config = dict(
    positions='rope',
    init_std_qkv=0.0198,
    init_std_o=0.0198,
    decay_shape='pow',
    batch_tokens=65536,
)
MLP neurons of a small language model. Each row is named by its layer, matrix (up: input weights) and neuron, and shows model dimensions 256-351. Each number is 200 + 30 x the weight over its row's rms, rounded and kept within 0 to 999.
After each neuron's rows, "fires after" lists the tokens most often just before its 100 highest values on Wikipedia text that the model never trained on. A number after a token or word is its count.

L2.up105,225,212,181,204,206,210,216,190,262,212,220,184,164,232,198,247,212,133,265,133,188,193,134,168,186,231,255,216,169,165,218,215,170,185,211,221,170,205,259,159,233,147,177,157,169,172,209,166,189,199,214,171,243,218,183,223,193,229,230,196,183,245,220,232,254,200,166,213,255,224,240,186,166,215,211,188,185,205,195,262,229,143,257,220,191,175,212,180,191,225,208,183,188,194,249,187
fires after: " |" 37, " qu" 6, "stit" 5, " v" 5

L2.up1255,231,162,189,289,172,203,203,245,257,252,215,196,208,222,235,175,149,243,158,171,197,163,210,134,186,186,214,208,216,161,126,209,188,244,197,212,213,246,237,195,199,147,168,210,197,231,226,201,182,218,187,189,199,265,231,231,197,246,181,192,247,185,185,240,183,196,182,196,207,183,188,226,238,147,195,192,199,190,191,273,201,199,245,187,227,222,172,178,144,192,173,191,165,161,210,242
fires after: " B" 23, "A" 13, " D" 5, " is" 4, " professional" 4, " b" 4

L2.up178,199,161,192,195,167,147,171,128,204,204,206,183,210,206,219,187,212,217,144,247,158,193,227,186,237,182,191,228,179,205,208,214,205,209,241,223,223,169,189,212,273,166,181,199,227,212,203,229,191,147,203,235,253,213,223,209,224,210,205,194,191,196,196,113,202,183,190,183,194,220,191,212,177,266,266,181,203,224,191,228,205,229,222,258,139,191,209,239,219,284,164,215,168,155,260,206
fires after: "\n" 69, "===" 15, "==" 4

L7.up1423,244,172,197,185,172,210,211,180,164,170,178,192,206,188,237,156,191,229,225,234,268,184,207,174,218,179,164,229,195,200,160,176,221,131,187,229,221,196,201,184,165,230,138,196,175,172,205,207,183,154,173,227,137,254,227,200,121,208,195,218,166,157,233,184,179,158,156,164,164,262,203,195,189,178,155,211,228,228,161,134,214,218,261,213,199,178,168,183,183,225,222,187,177,178,211,177
fires after: " K" 18, " Ch" 12, " C" 9, " ch" 6, " Kh" 6, " h" 5

L3.up1018,210,208,170,219,243,161,226,235,178,215,254,182,192,205,169,245,213,144,186,186,188,217,251,186,184,176,212,224,224,136,221,243,210,151,202,209,157,183,214,182,182,216,188,202,248,208,136,167,141,205,194,173,199,179,223,195,193,199,208,178,215,192,208,123,183,187,132,238,189,206,200,218,214,263,191,251,182,176,206,210,159,200,191,236,223,179,159,234,218,176,201,148,169,193,232,217
fires after: ";" 16, " the" 11, " A" 9, "-" 6, " R" 5, "ner" 4

L7.up583,194,214,162,231,222,254,196,238,236,195,192,209,200,186,215,162,168,222,213,161,235,187,204,242,209,176,225,184,220,218,149,228,264,229,188,215,223,216,172,213,162,221,154,198,214,205,190,215,207,260,219,174,210,173,208,147,168,228,223,172,177,221,235,243,197,135,160,213,209,262,183,257,198,226,134,163,184,219,155,165,163,208,234,206,157,212,236,214,102,210,187,195,182,165,234,183
fires after: " c" 16, " C" 16, " h" 13, " H" 12, " to" 7

L3.up792,204,255,237,221,182,149,145,216,205,166,192,157,238,175,262,201,202,243,202,162,199,259,179,165,172,157,193,196,203,229,218,158,266,198,213,191,223,232,231,204,151,197,166,134,162,219,200,195,207,190,228,215,184,206,207,179,160,189,201,189,169,208,131,172,192,169,184,213,207,186,256,204,224,173,180,125,164,236,251,183,274,146,161,203,193,197,186,176,192,172,150,192,194,175,229,164
fires after: " New" 26, " Swed" 8, "ost" 8, "ers" 6, "inn" 5

L2.up424,248,172,190,193,182,184,197,215,229,219,202,137,206,240,249,147,176,210,158,177,180,241,184,145,217,200,194,239,190,196,200,186,175,178,245,167,235,226,236,215,190,201,172,174,220,214,204,206,207,151,244,214,194,217,178,214,157,198,181,193,262,294,161,154,197,136,167,220,165,156,159,136,172,252,225,254,186,210,227,240,202,220,196,198,174,224,220,201,175,221,174,169,196,184,197,164
fires after: "\n" 75, "===" 7, "==" 5

L6.up167,227,235,195,195,209,223,194,191,189,227,188,154,242,193,219,263,199,198,232,231,226,200,161,239,212,232,189,236,258,173,237,235,220,220,239,247,235,207,240,212,204,235,162,184,223,225,186,209,253,251,216,226,232,167,196,161,185,194,179,166,212,169,182,180,233,200,190,242,266,163,195,151,165,263,177,182,210,163,196,241,199,256,195,246,244,196,245,183,182,208,168,213,140,178,212,224
fires after: " C" 22, " R" 15, " r" 11, "s" 6, " c" 6

L2.up743,213,198,204,197,182,190,234,204,180,197,204,128,210,185,220,181,260,257,155,204,176,184,217,157,249,242,223,177,214,176,259,212,214,220,223,189,206,198,219,156,214,230,187,189,236,223,138,172,228,168,156,188,248,189,226,180,201,202,240,170,208,252,196,97,199,197,181,212,165,186,177,167,190,217,265,177,176,172,223,189,200,207,192,215,154,237,180,206,153,180,165,166,196,196,240,163
fires after: "\n" 41, " (" 7, "===" 4, "/" 4

L2.up669,199,196,201,198,236,257,147,239,206,271,182,146,208,206,174,196,261,175,198,212,206,245,220,151,237,188,253,207,210,187,208,177,203,227,223,190,204,146,239,210,170,164,151,229,150,207,216,240,195,151,156,186,184,181,239,216,217,204,188,183,200,211,153,115,191,170,205,182,149,156,196,200,166,213,252,212,189,190,198,201,201,235,218,231,148,221,167,191,215,154,150,205,185,181,207,184
fires after: "\n" 28, " |" 25, "===" 9

L6.up1519,166,173,174,212,194,213,175,247,190,159,180,187,188,187,207,182,225,213,233,265,213,205,187,199,170,171,207,245,252,239,189,213,190,183,235,175,193,223,133,244,157,205,193,195,181,163,203,238,241,209,234,192,203,159,185,219,216,149,222,210,179,218,151,207,185,208,174,244,192,194,145,189,256,169,156,196,207,203,227,188,211,179,190,233,193,210,205,236,220,229,195,186,221,226,237,215
fires after: " S" 24, " s" 9, "c" 6, " O" 6, "-S" 6, " c" 5

L6.up537,250,218,168,195,173,234,221,152,209,165,184,234,193,163,189,198,176,171,183,221,180,152,236,170,239,165,176,143,181,178,245,197,188,161,237,132,214,223,259,221,151,146,202,248,219,226,190,212,156,184,203,205,164,171,196,188,186,202,195,205,272,221,139,204,168,198,204,193,145,202,183,198,216,171,197,219,182,257,191,273,194,179,194,209,203,212,185,189,179,172,224,150,187,182,177,158
fires after: "\n" 65, "-" 6, "lev" 6, "s," 4, "," 4

L3.up795,190,121,170,165,208,151,205,200,107,220,229,159,161,172,230,185,208,174,229,218,179,165,219,192,238,208,181,160,146,175,240,203,195,207,228,162,177,170,227,230,138,169,193,228,184,209,195,199,300,146,199,199,199,215,238,233,215,232,202,153,218,177,228,169,195,162,197,202,128,173,183,194,229,187,231,150,195,153,250,199,190,190,187,213,190,221,238,138,164,193,186,189,223,173,190,174
fires after: " A" 13, "A" 12, " a" 9, " Bel" 6, "-A" 6, " Cl" 5

L2.up496,224,187,223,170,182,251,189,197,223,158,209,204,209,171,228,164,184,165,154,121,201,197,195,176,165,218,226,172,190,224,149,181,193,167,186,184,196,234,199,226,218,208,199,237,229,210,243,163,180,180,188,221,191,212,166,228,183,211,190,243,245,185,201,188,194,174,163,193,172,251,173,228,182,195,227,199,181,227,220,192,190,252,206,228,250,197,146,183,174,155,166,162,133,184,195,223
fires after: " |" 40, " •" 7, "|" 5

L3.up311,155,199,185,222,230,160,161,186,218,240,172,180,218,188,188,191,180,197,184,179,199,246,215,220,189,195,191,194,212,200,177,174,209,203,225,212,192,177,247,167,177,276,207,180,197,187,201,192,202,196,208,186,198,149,204,251,181,258,156,134,247,191,269,239,189,213,222,192,248,179,143,189,167,201,224,197,178,226,225,181,233,160,176,198,214,204,196,290,191,180,179,176,142,197,187,201
fires after: " Gold" 13, " def" 9, " f" 8, " G" 8, " sp" 8, " g" 5

L3.up917,196,255,222,131,220,156,156,227,207,241,231,140,206,147,180,203,232,201,195,188,169,215,127,185,228,211,218,198,236,185,194,188,223,170,196,190,246,215,205,193,217,154,200,185,153,195,174,192,214,221,169,226,214,193,205,237,203,199,171,208,177,224,174,222,213,190,161,196,170,165,195,245,211,217,246,193,188,159,212,224,161,212,217,221,229,225,167,167,232,166,234,253,204,220,234,251
fires after: " " 15, " R" 14, " \\" 10, "R" 6, "-" 6, " Re" 6

L3.up996,187,161,209,262,234,267,189,198,139,168,175,197,171,217,193,294,185,221,157,210,199,234,173,225,188,157,240,141,240,165,182,192,221,287,220,191,232,158,218,209,223,175,225,198,252,155,200,169,174,211,170,217,215,198,205,195,175,182,178,204,140,210,227,241,181,179,227,166,241,222,211,226,149,204,165,207,204,228,244,177,184,185,158,215,143,163,192,252,216,225,218,239,217,169,241,223
fires after: " A" 15, " h" 11, " w" 9, " H" 9, " Cy" 6, " |" 5

L2.up1446,226,214,194,208,197,178,208,190,187,173,188,218,223,257,198,241,214,191,121,218,161,156,269,192,194,204,209,183,194,138,221,205,212,192,227,212,194,197,217,202,184,162,173,195,196,212,161,205,192,128,188,226,239,186,227,179,213,218,186,191,185,195,205,119,184,148,154,201,178,189,229,174,210,244,224,248,200,199,180,237,182,216,217,195,192,202,173,201,195,172,140,148,252,188,240,170
fires after: "-" 40, "\n" 20, "–" 9, "_" 6, "{" 4, "/" 4

L7.up1010,245,180,177,259,190,236,207,171,179,165,186,209,244,175,154,195,226,191,262,255,162,214,196,141,178,216,166,209,191,192,194,167,198,180,216,197,206,220,206,219,230,279,185,195,217,208,164,218,223,149,221,168,184,198,160,164,208,129,185,226,213,191,269,243,220,190,244,217,243,267,202,213,205,163,236,195,172,204,153,232,187,171,234,234,206,255,196,195,182,212,248,216,221,185,209,157
fires after: " S" 16, "uk" 12, "ash" 7, "u" 6, " 0" 6, "ak" 6

L7.up13,210,215,230,221,199,253,209,151,202,196,232,208,216,208,192,187,218,246,273,219,175,218,172,164,231,168,197,225,202,191,223,213,206,170,217,213,167,191,166,197,194,239,204,202,191,139,253,144,208,213,237,201,233,224,247,233,209,133,217,159,205,229,253,163,263,179,203,230,199,142,199,200,213,171,210,225,223,202,208,209,170,205,169,238,182,189,174,191,179,190,202,169,197,246,240,251
fires after: " |" 18, " s" 11, "|" 8, " S" 7, "s" 5, "l" 5

L2.up988,153,154,265,174,225,144,241,198,212,168,137,217,225,175,212,200,183,191,112,209,161,264,221,148,226,136,219,186,207,202,209,233,227,170,218,218,237,180,175,178,217,181,207,162,252,244,218,203,224,169,169,188,305,142,230,221,197,186,180,203,226,215,219,160,181,160,210,182,177,176,236,210,134,172,221,227,179,229,232,181,211,207,205,216,150,208,219,175,233,196,136,207,224,235,231,259
fires after: "\n" 63, "===" 10, " \"" 7, "\"" 4

L2.up673,206,167,246,162,266,172,163,169,219,176,213,176,191,172,196,214,214,185,202,208,231,197,185,207,211,195,219,181,228,194,189,223,212,192,225,185,151,179,240,221,145,189,180,256,170,193,190,184,178,217,221,214,200,232,231,223,221,233,194,193,203,217,192,104,109,208,222,167,179,137,164,197,197,178,190,193,173,237,233,236,201,261,211,257,167,209,192,173,217,150,210,232,190,195,165,143
fires after: "\n" 25, " |" 22, "-" 5, " (" 4, ":" 4

L3.up768,236,199,192,269,220,225,232,252,214,214,214,216,159,209,204,237,214,179,162,138,232,223,186,140,213,163,253,172,212,203,174,215,237,249,161,172,190,209,248,177,195,161,160,176,230,179,189,206,180,186,189,207,207,228,205,212,191,146,223,233,202,196,213,238,218,205,209,220,242,174,185,221,166,210,196,186,205,180,230,182,211,190,245,207,246,153,180,175,186,190,245,136,178,210,156,164
fires after: " |" 37, " Mot" 9, " Re" 5, "|" 5, " V" 5, " goals" 5

L2.up1361,132,178,188,210,198,134,187,201,222,258,226,211,185,172,120,251,227,172,204,186,206,147,154,186,201,190,235,154,203,162,175,168,212,184,223,237,216,187,185,191,213,227,144,185,239,210,184,180,197,227,205,227,185,214,232,206,236,198,215,188,182,182,168,272,195,196,212,207,215,192,172,211,192,173,213,228,176,181,208,227,199,183,275,190,212,170,199,204,183,228,144,217,216,230,182,236
fires after: " D" 17, "A" 10, " Pro" 9, " A" 8, " as" 7, " d" 7

L6.up527,204,224,150,153,221,176,232,198,142,181,217,181,239,272,223,223,174,216,182,178,184,212,186,200,305,210,210,180,146,204,195,228,162,193,238,183,190,204,198,142,198,279,196,208,191,167,198,210,188,166,261,226,222,214,162,254,262,191,172,210,208,218,242,128,224,195,176,211,105,219,210,234,209,184,181,199,183,211,257,239,196,195,198,204,170,242,170,163,192,209,207,191,196,195,194,167
fires after: "-" 25, "e" 9, " No." 8, " A" 6, "A" 5

L7.up1342,192,193,207,181,206,269,159,252,191,213,234,201,224,172,203,193,211,187,212,164,211,242,211,230,253,194,183,196,245,165,147,198,200,246,214,198,164,218,208,138,150,194,138,200,200,164,151,178,196,212,173,149,152,204,181,197,237,155,226,155,176,198,299,196,237,201,200,209,146,270,247,218,251,225,226,203,182,221,248,169,173,247,172,244,187,220,196,256,160,218,157,191,200,226,201,205
fires after: " A" 16, "A" 15, "-" 6, " No." 5, " R" 5, "oute" 4

L7.up1413,204,196,136,176,205,194,180,229,234,194,209,169,205,145,159,179,188,180,165,245,157,225,243,205,215,200,191,191,209,191,189,159,241,199,113,177,201,199,239,158,230,232,230,202,212,179,189,266,225,170,184,224,217,225,213,205,199,244,191,185,202,201,247,165,237,184,225,213,196,230,151,188,237,201,214,228,169,255,176,179,211,245,147,169,176,214,219,224,237,164,178,167,207,194,214,190
fires after: " to" 34, " not" 6, "'t" 5, " is" 5